Part of a small language model's weights: 5.17M parameters.
MLP neurons of a small language model. Each row is named by its layer, matrix (up: input weights; down: output weights) and neuron, and shows model dimensions 0-159. Each number is 128 + 24 x the weight over its row's rms, rounded and kept within 0 to 255. Numbers have three digits each.
Before each neuron's rows, "fires on" lists the tokens most often at its 100 highest values on Wikipedia text that the model never trained on. A number after a token or word is its count.

fires on: ", " 44, "though " 16, "the " 12, "because " 7, "said " 5, "= " 4
L2.up698:131129120166139122146140136135160104161134139161135149134104162126142102115170147119158107098123072099137133077086148139103150121129103167109092135132147161100098158152103144159150110113149142105086141125135106176127139092081088055091151123157104105086118111072121126116114141132156141100117125107103110142123142169128110145122092138118125105132095115121156119139108128108129144131125156159127162101093140133094130156096077102139134111116145085119128145091120122092095112149148133
L2.down698:128110135147122104123142120122117048145168103112096105144108155099127139140130141121138092128171158150134126124087124134098079118147116107149144077092192150155139106109161109066132127090141145149134152147149165102132122119165151112134125118119141127108140121093113148092105140101111109144099227137160137113168138140118124146121157126128160108132129158144123146144129120135090121152180104116100144137153128120133123118125142123116141110121094128115148144105151173154094137105151104

fires on: "both " 25, "between " 20, "many " 7, ", " 6, "all " 5, "that " 4
L2.up557:141118148109113108103151148111107096163135111151118130130114137134102127121166133115150118163132136105143124130127128124098108140082139151064159101123121123097118137149120121167150156155134121142151124114078150096155133101138091159108126117139088170105108159094124175138133111099109142167120113123107119142151119120161115095137111131130082106113162103168190102134111161116128191133067124153127135138128104119081136140156101072139142167120111102112148144070117142099132129090128145
L2.down557:163146162129114102119129147130166114142137141133104099112134144114115134116123148133144137165119155134129108099135133142144090150132139091120158142140154143135131113169113087158164149130175148096135084135129157177133118105107146094126142178134111142139156110092122145128112151144157131137157234139137118151126139160136159120146147176148152138116135140152131151130120091106133126135081146157115124122103090135112144135178088121044127073138135094120158140130119109121144124099114127

fires on: "k" 14, "h" 12, "er" 10, "v" 8, "w" 8, "al" 7
L10.up485:103134122146127108134120126125122164144055116119128116197112136117146096099120117116133127142173150123126150121143107096103086090135138165126094113132113133097151128117125140106153117120128091140066119109157146129145126082113116108159124125102109155076098116185140154111144139104142114131109080135133172143135084142146079137136095137120140153108119142127117125137151138134099136140139131152104176135154133135108100119162046100102111122137139106190114132154113163098132102128128128
L10.down485:120084145156153123143160129123152118164186166136186143103133125146145127117131119137144123175111107123131150134070153141114159132171088160140140169196103163156111129169176109147108113149130129166134142164122150123139095102110112161137124133116100151121098088133115127116147101121133132119146127141110112108147123072149103141159129117146148126126119150118117125151107148136136109161151114140097150080148131165109126078085165121128140086104146087140117113108099133159140120128167132

fires on: "Mus" 28, "named " 16, "a " 8, "Democratic " 8, "mus" 8, "have " 7
L2.up13:116140107167114104095170092135125115147104147144134083144137114186138135112172139153100159131098139126066108123136153159169121134134166112132149109121137129081176143136123142129160114120066107153157123168114086134107148078124098116097151157114148164137150111153145092113108113097153112140108118097116127160092094141110149183092091160134099127090106120128091139113150136142127154110148149120130133147126166156107156124128080117098105142145146136126139121123125126113096139150109127
L2.down13:110140147151110139154123145095145105118153134105140153119182123129097138078113126152183097157113114102121118162125114124167123107126139098168153105119124114085130111133112139119132135137148158123109135147131132102161156156157102082140127183115104106167124111179162111122111095135134130106118178161103127162157118111113122083101083164097126101087100134120146173159165156114091143134134137119141140108134163148128149124155161132099126117074147138107144119097155113134081129147158148

fires on: "s" 38, "ut" 9, "ress" 7, "information" 6, "le " 5, "ost" 5
L6.up714:137096162155125115076153127089120121124109159134131199090132111166129121143117169134138155141147135137131147120100143139116142125160156146121148161080086146139093125110104129119102119132092124190155147099121129179089116112094106132154113126140130096088129129118110126104143112151153140127111133110134109122090116132171091085071131110129144114159107145139116143110126120132121114106150134124130120130097124129157107142120119098137049130168148085136185123139108116147157104169096140
L6.down714:105154225125094128144131145076130105156132102107122164109099135169126132116086128154134123132152132133154109117108152123143124096083161087144132119121176130118106083101157135130138109082144156105134140139110132145145139128135102128151113108135122114131115129110121107169134129104118164152128102116119181113137108138082181114107147100120109157177098121144092073129139096123134159123106099164106166155120125115122114155149143155147134096152147143126131159101119119118106180124130153

fires on: "the " 36, "between " 22, "both " 18, ", " 5, "September " 4, "March " 4
L2.up32:118133156099101150115161115113112107129094102179180127132092137162175163144157140092125135125156135122103091085104141118161130138137136144120116120143168118130123146154097121137180150106155119128121118123091125107138158096097098102117088140154136127128123129094093161119085128131134155172110142135133138116108113117166113144160114099136142128125120108140137112129119138098079172134091178134139123149144095169099098163119083148129139130119113116169139113089127108096128078070115161
L2.down32:171125151144124109153150145144143147135142102131079127130118118141158110099099138139170129109146164129121105140088119118132140132161098086141148126124103163148107118136128124125117140107121118166094121104140110145111138110147115107101146130150109163151120105094100096092133073128137133088137229139132120101127130114084134129133119135121117141097140130139129168117162108153149127142170100120148110081111095150113080160151129096107100106176121122116169134066137149121112146119180152

fires on: "and " 34, "–" 23, "or " 17, "ic" 5, "/" 5, "to " 4
L8.up39:140134125176137067121117128125140144179094100117130126118093145150139106134154100108077138088135117102084109136122104141107137117141096134109123148127178103171128144129126111146103179099130088145113155132122121115141184107118114074095133144099108179131125131135130157103100138091140072121153106131107159117144158108092119163095100116159138135110072085127109113153101153140137131100138134110117132153146131136071111177157137115148155133129121133123116130093147145138154131157146114
L8.down39:070111138089129146158150098116116144136096162140105163133114121149134156118113121101127153118132119149124143142103127111133137144110138097151141112135153148088158120131112151099170091115091173134126158138116150131146136118160136130147127105177104110136117138148148108177113136147129139152128177168150160130123096126133134127102164120115137129112149162082150079099111120115118059082149139097122154141121107110113173111182150168122162098134103123190138096121124170167147135126112115

fires on: "a " 83, "an " 11, "very " 4
L2.up326:163113088158143088076173137166118126127140090132135182096158131096106093113124072108156109087132146139135098109131170098161144124140121155096143170100157155093150113112100114154131136148140146127082112130124108111090097152112146113106108113117119131127116163122121110128125163111115110127161124134139110096126158153108149154119108134128095123094162114128134145161076114157146095121128166132109106127139181104116127112132123128142115131127108173096080128129112138054123136142121147
L2.down326:161089126143145159070164149144167086113156119128091149108122130141145128124130080094151123115116140155091119081104112130150131180166127133149099100118113119130131087078105138111165066108155106110125124146120106125159175118115117117159072100131142150121114125107113105130146114121143111123131170122153157130055152103119134146122115143115138115130113113173125140133155133152091136123125155150094128145119133085074108159116126111087117121127083137126132152142098149113163134117134111

fires on: ", " 72, "the " 17, "The " 6
L2.up469:103138175089145088086137132127147145140143134132118168135111156146141115107154110113183131111159090137159134142083150132108111150109113112121121081155131118177142156096129158138164109114108130107104106117091165151128167102120129129134104151147098106157126118104084192135103111091127163139160118163161141105128095134121108110140108128104099105124135090120134104162145134109105105088127131144140111106127151123100138174054113103125149144122161138151134101118118106075129131106142151
L2.down469:106154108177192108085144085132148108148139060118121119152130119137110138138152130117138112148170143088139128120172131143096153106176125115130119130120147151112162117143146129053147111122173136161119153148121149136104113103102110129119143123165140126125100111118163090100088131114105091112138187124115125161145099143134159127152160086086147118120107146135105149127126166069135128144145115115147133150123135124102135131106084121129123147109092123130138113070136161143101107142137136

fires on: "a " 77, "tw" 10
L4.up738:135130130128087061070126148169140122146116122105110161131079115129105088126133108084149127089146096136161148133143124136099109127093143145134169119124146153091121175116098153121122150110124133084094143133142127107170110123157165099125105094120161146122137110103117112154117123146140104101119119129140098142099135138132157156138145129111113114144120072129137136144122173129082098147143175165163142143125146149080095086077141151153083121125115100082118155120132118125145110117151116
L4.down738:127130134162125158139145179139160108101154120153083129168080134104174131180126121089148128129112111134136147124102148109112162142153118162130108128126145111121125123123120087124160107125116075103135117143126085135162162125126121129155143081133127136133120141121126135147118155127118119119098211151124134121079096166078146126106146197162148129105143088139135130122099139127115187123155115146169114164110151086070085119120138108108110124143127114113135138113124156122126131111133114

fires on: "C" 23, "on" 14, "c" 8, "it" 8, "–" 6, "to " 4
L11.up122:104126097137126130119079083097185105142121107104127121093157076151132116143139149143137129115130126120143165192112142162109159125112122112093158170118116110133125104108148173167093131102109132152113130105075137108137209118136166127116123105118133109112087121140128146165162134134136080118167103122103121103132083101132099142118103141137152134135103128109112104146134074100129131122125125182151126135144118143107123141148118118145112101104157128111124096128193140128141096137155116
L11.down122:122135146090085118144139106139108112155104094150097127111142116129129141118142113151108119161124142138163148146113114093129097116133122131114154140161132140145121137129162058116146162110124151112124123161138148092163104142155153162115069114120077105111128182138057118113170068120090168137130138105132110132147134136173117143060140133150141162125112139114123117146110165103132128140106138138145161128128064116155152132136146168138096124112121150155155130096118141142144168104134147

fires on: "p" 18, "P" 14, "- " 13, "| " 10, "'" 9, "15" 5
L11.up103:113135126111149096128123160126102162141142152099117120116129140128110181135111151147115156131128143126107172101126120125141108103113143095099137109139129158099092117152142119144124145125107141137109072130114132125092106114159091118177111127133149127097167129099130135118120157132134137166107070172100070130099137113149128136134086146104155134155110170074158116127152115167064102135117102058141084175114163165141124107123121131119111145133153106148155142128111141089134107102129097
L11.down103:134138146118108122142115118161139091144111158180131134149112108129126103112142098108103113113116088128136177152137131153171143120111137128143109111101139133108099111078106194137136115151131076115096153145118170124125132127104153127122087143120071116152100094111100105147110066122139151109117149090160154091123136134179133110121139153108095117145144130115137145131074127131132156093095107132133141091165120104139122135145127108137196146119103145143132100150092183095109109129109139

fires on: "'" 39, "N" 18, "L" 16, "I" 10, "." 8, "IS" 4
L6.up411:132117074113130158115105127168139109153147069133135132157083113173117107090131110146100139121170136159167130139148130108161149131065143096140125140121181131104129119151120152086093123138113097174097117138156099113135109120124158135102133139141111133114071126130156150117147142102109154133117125073134157144157087083132106148148108114133154156171132087121118173110129109138168132128123121122120125115158115130095140146144114091085143095115109103166161151143134137125157117123090109
L6.down411:122119166104101122129098101129153157122167141128150141115137167122191147146127125118190111138119076081151142118101080175131144090148121099139094109164106137142140134162114091168116142153120077140146147112127153111130116151123159130181143122136115122149172128148111129121145126129114104144092158106145110093104088113115128119107099117142139124108171159108116153166139165168097151133087097129171078129164156118120124143131127140130138145143147156142138150151136146135108161159135099

fires on: "ear" 33, "wor" 23, "′" 16, "Mus" 10, "mus" 8, "Wor" 5
L2.up367:144152176120127156165121108120119138165148109108146144140189120149124144131150126155135104125135148111107103124126105126127138148106112115130102153115112124123152154120118138142116138154128121095158128189130144140109153058139116130118115063125123158103153128125134145056099078092150098127131139140107101112131164147084176175118132123131120101144095120094120121100111145170157145172171191112172126131130119140122128123143115129111126131134154144151173120149133127115088083156115107
L2.down367:138148132164121159139147112118169123123154095094142136167147135100096128142129142150127102128093136132079091122109115090131130166139097138107131135122131080101152162132097120165086124149177126129147101162091149103168141107103110119099112139118127119131108131173120146148101107130098147159096164135114171103109197139120130175160111183144170114129168118113167164140144120149137182116114155138120131130146130126130132130136145146121094122126097123146171104099121138169126170158139125

fires on: "Mus" 28, "named " 14, "mus" 8, "March " 8, "between " 6, "among " 5
L2.up473:129118137152130132148139146089121145184142120142134104123160112097156115155141101146122128105142170128122138101118115096103155130127147116099157073152137148123106086113107177146106167122118142093161156155137120128146148097122095102132136127126106178135149143120139142119153101105131145120108130083140108103111122107110160117142089190147102094124168122138164106089185164166080156148125155135147123122170122165121114113123161157115095132135153121125143128090083147146087092132106124
L2.down473:097114171133125135116157117115154143096120141142123140123143136136106137180089175176138145153097139146097102139133114120153122120141130118112131129127141097106131137198117112132124128115133106136095166120119140112137146115147098129116169126113089117155107147166158152098117112115137182099138133134073145140098113197135153125133069147088059131052116110145131135116128129128120131128127151110133152123130154145139133144133106089096128140141150105130131113118146102191112107181119150

fires on: "d" 20, "it" 11, "ur" 10, "c" 8, "Col" 6
L11.up713:141140109127127123171105101083130163163115137113123115114122127108127109188165168150152117141166110153119139162110143160075134124160117124114127117079125062177123138138124132122101154105133123128133129083099157117169140148095090158064106093135127117099110120154159106146151144112119117147164124102134155142132099135100093135113146135153123093145147148101127140118128136132146154092129134154140099155122167122135179124135124118141097095146106111105083097114176129147117097139130084
L11.down713:086110087141145137133083110120114149126089135144120138134114133134088164111097100162139101100168134139170130139129138140097125051131118127146133106092102111129141131110118128166164153106097140151128104142154141136146130139132123190141136144117087115112150120099149110109136129108144148132135138124097136106096127135065117145123103159120094144099122098124160077124133140101097131146121135119123132101138098136154139104138124170098062104122124175109100116120198147101086129167106128

fires on: "′" 18, "\n" 13, "of " 11, "ound" 9, "'" 8, "f " 6
L2.up116:158196118134097159097102137113101158139131116158142091159096118163096160106097139156111112106153113121133187125125098154133136124116123141102108120098088145146112104145157132148156111150141140153123124163186125134133164106199133169103145129144138131103121126157100162123124094171124126137124146147096097122101149148140126114168136120178107113149158105124109173127151116153133183122085149142140147139182123145159141140162118125132136152139087106154150103153122120116121115128109131
L2.down116:099151138171137126117114110122158109128125130097115121119128144143137116155171134115138084102134144122151116124117165121052146178137108157107091153152107164136095108099094116122151140124149123141121123156158110090147131133099179149152145113136116077155118141117114106096147140119167137096116102109163151155127120136149160099140125148126119142144148147109178149149171153144092159117134165145083137116104133100157166110175143149126127149168148119198147153146111113107140125140100092

fires on: "'" 84, "w" 5
L11.up410:131139133145117140117096179161068157131118100110138150129101129108092127098112082139113152155145161093129169173122120130156101103123150150131155160118120133128090125122172116162102124175126122165122083124129127151103178106141100131139111128168113161084125118152167149124166118133140103124111117114157183114123120166129084128121097146101134130147077107105125144118148104170159111117109155126121121112178131107095146133109116101107118122104137105143128146160104101115180110098147118
L11.down410:112132128117156142155138126141205122131138139146136143101121115106165128144137094118116158102133094047111155135100136123140136122123083124117112148132161147106134142076113107167115113105103139156100120120164108068132151098150163144079095137141086097151134119136119079129089130105155116135120141123128184139123122105158174125138131158087132143114143173122122133139138130101088171135142122130134135135110157103153125113154105082118132166154154154158086089125126120119146135112115117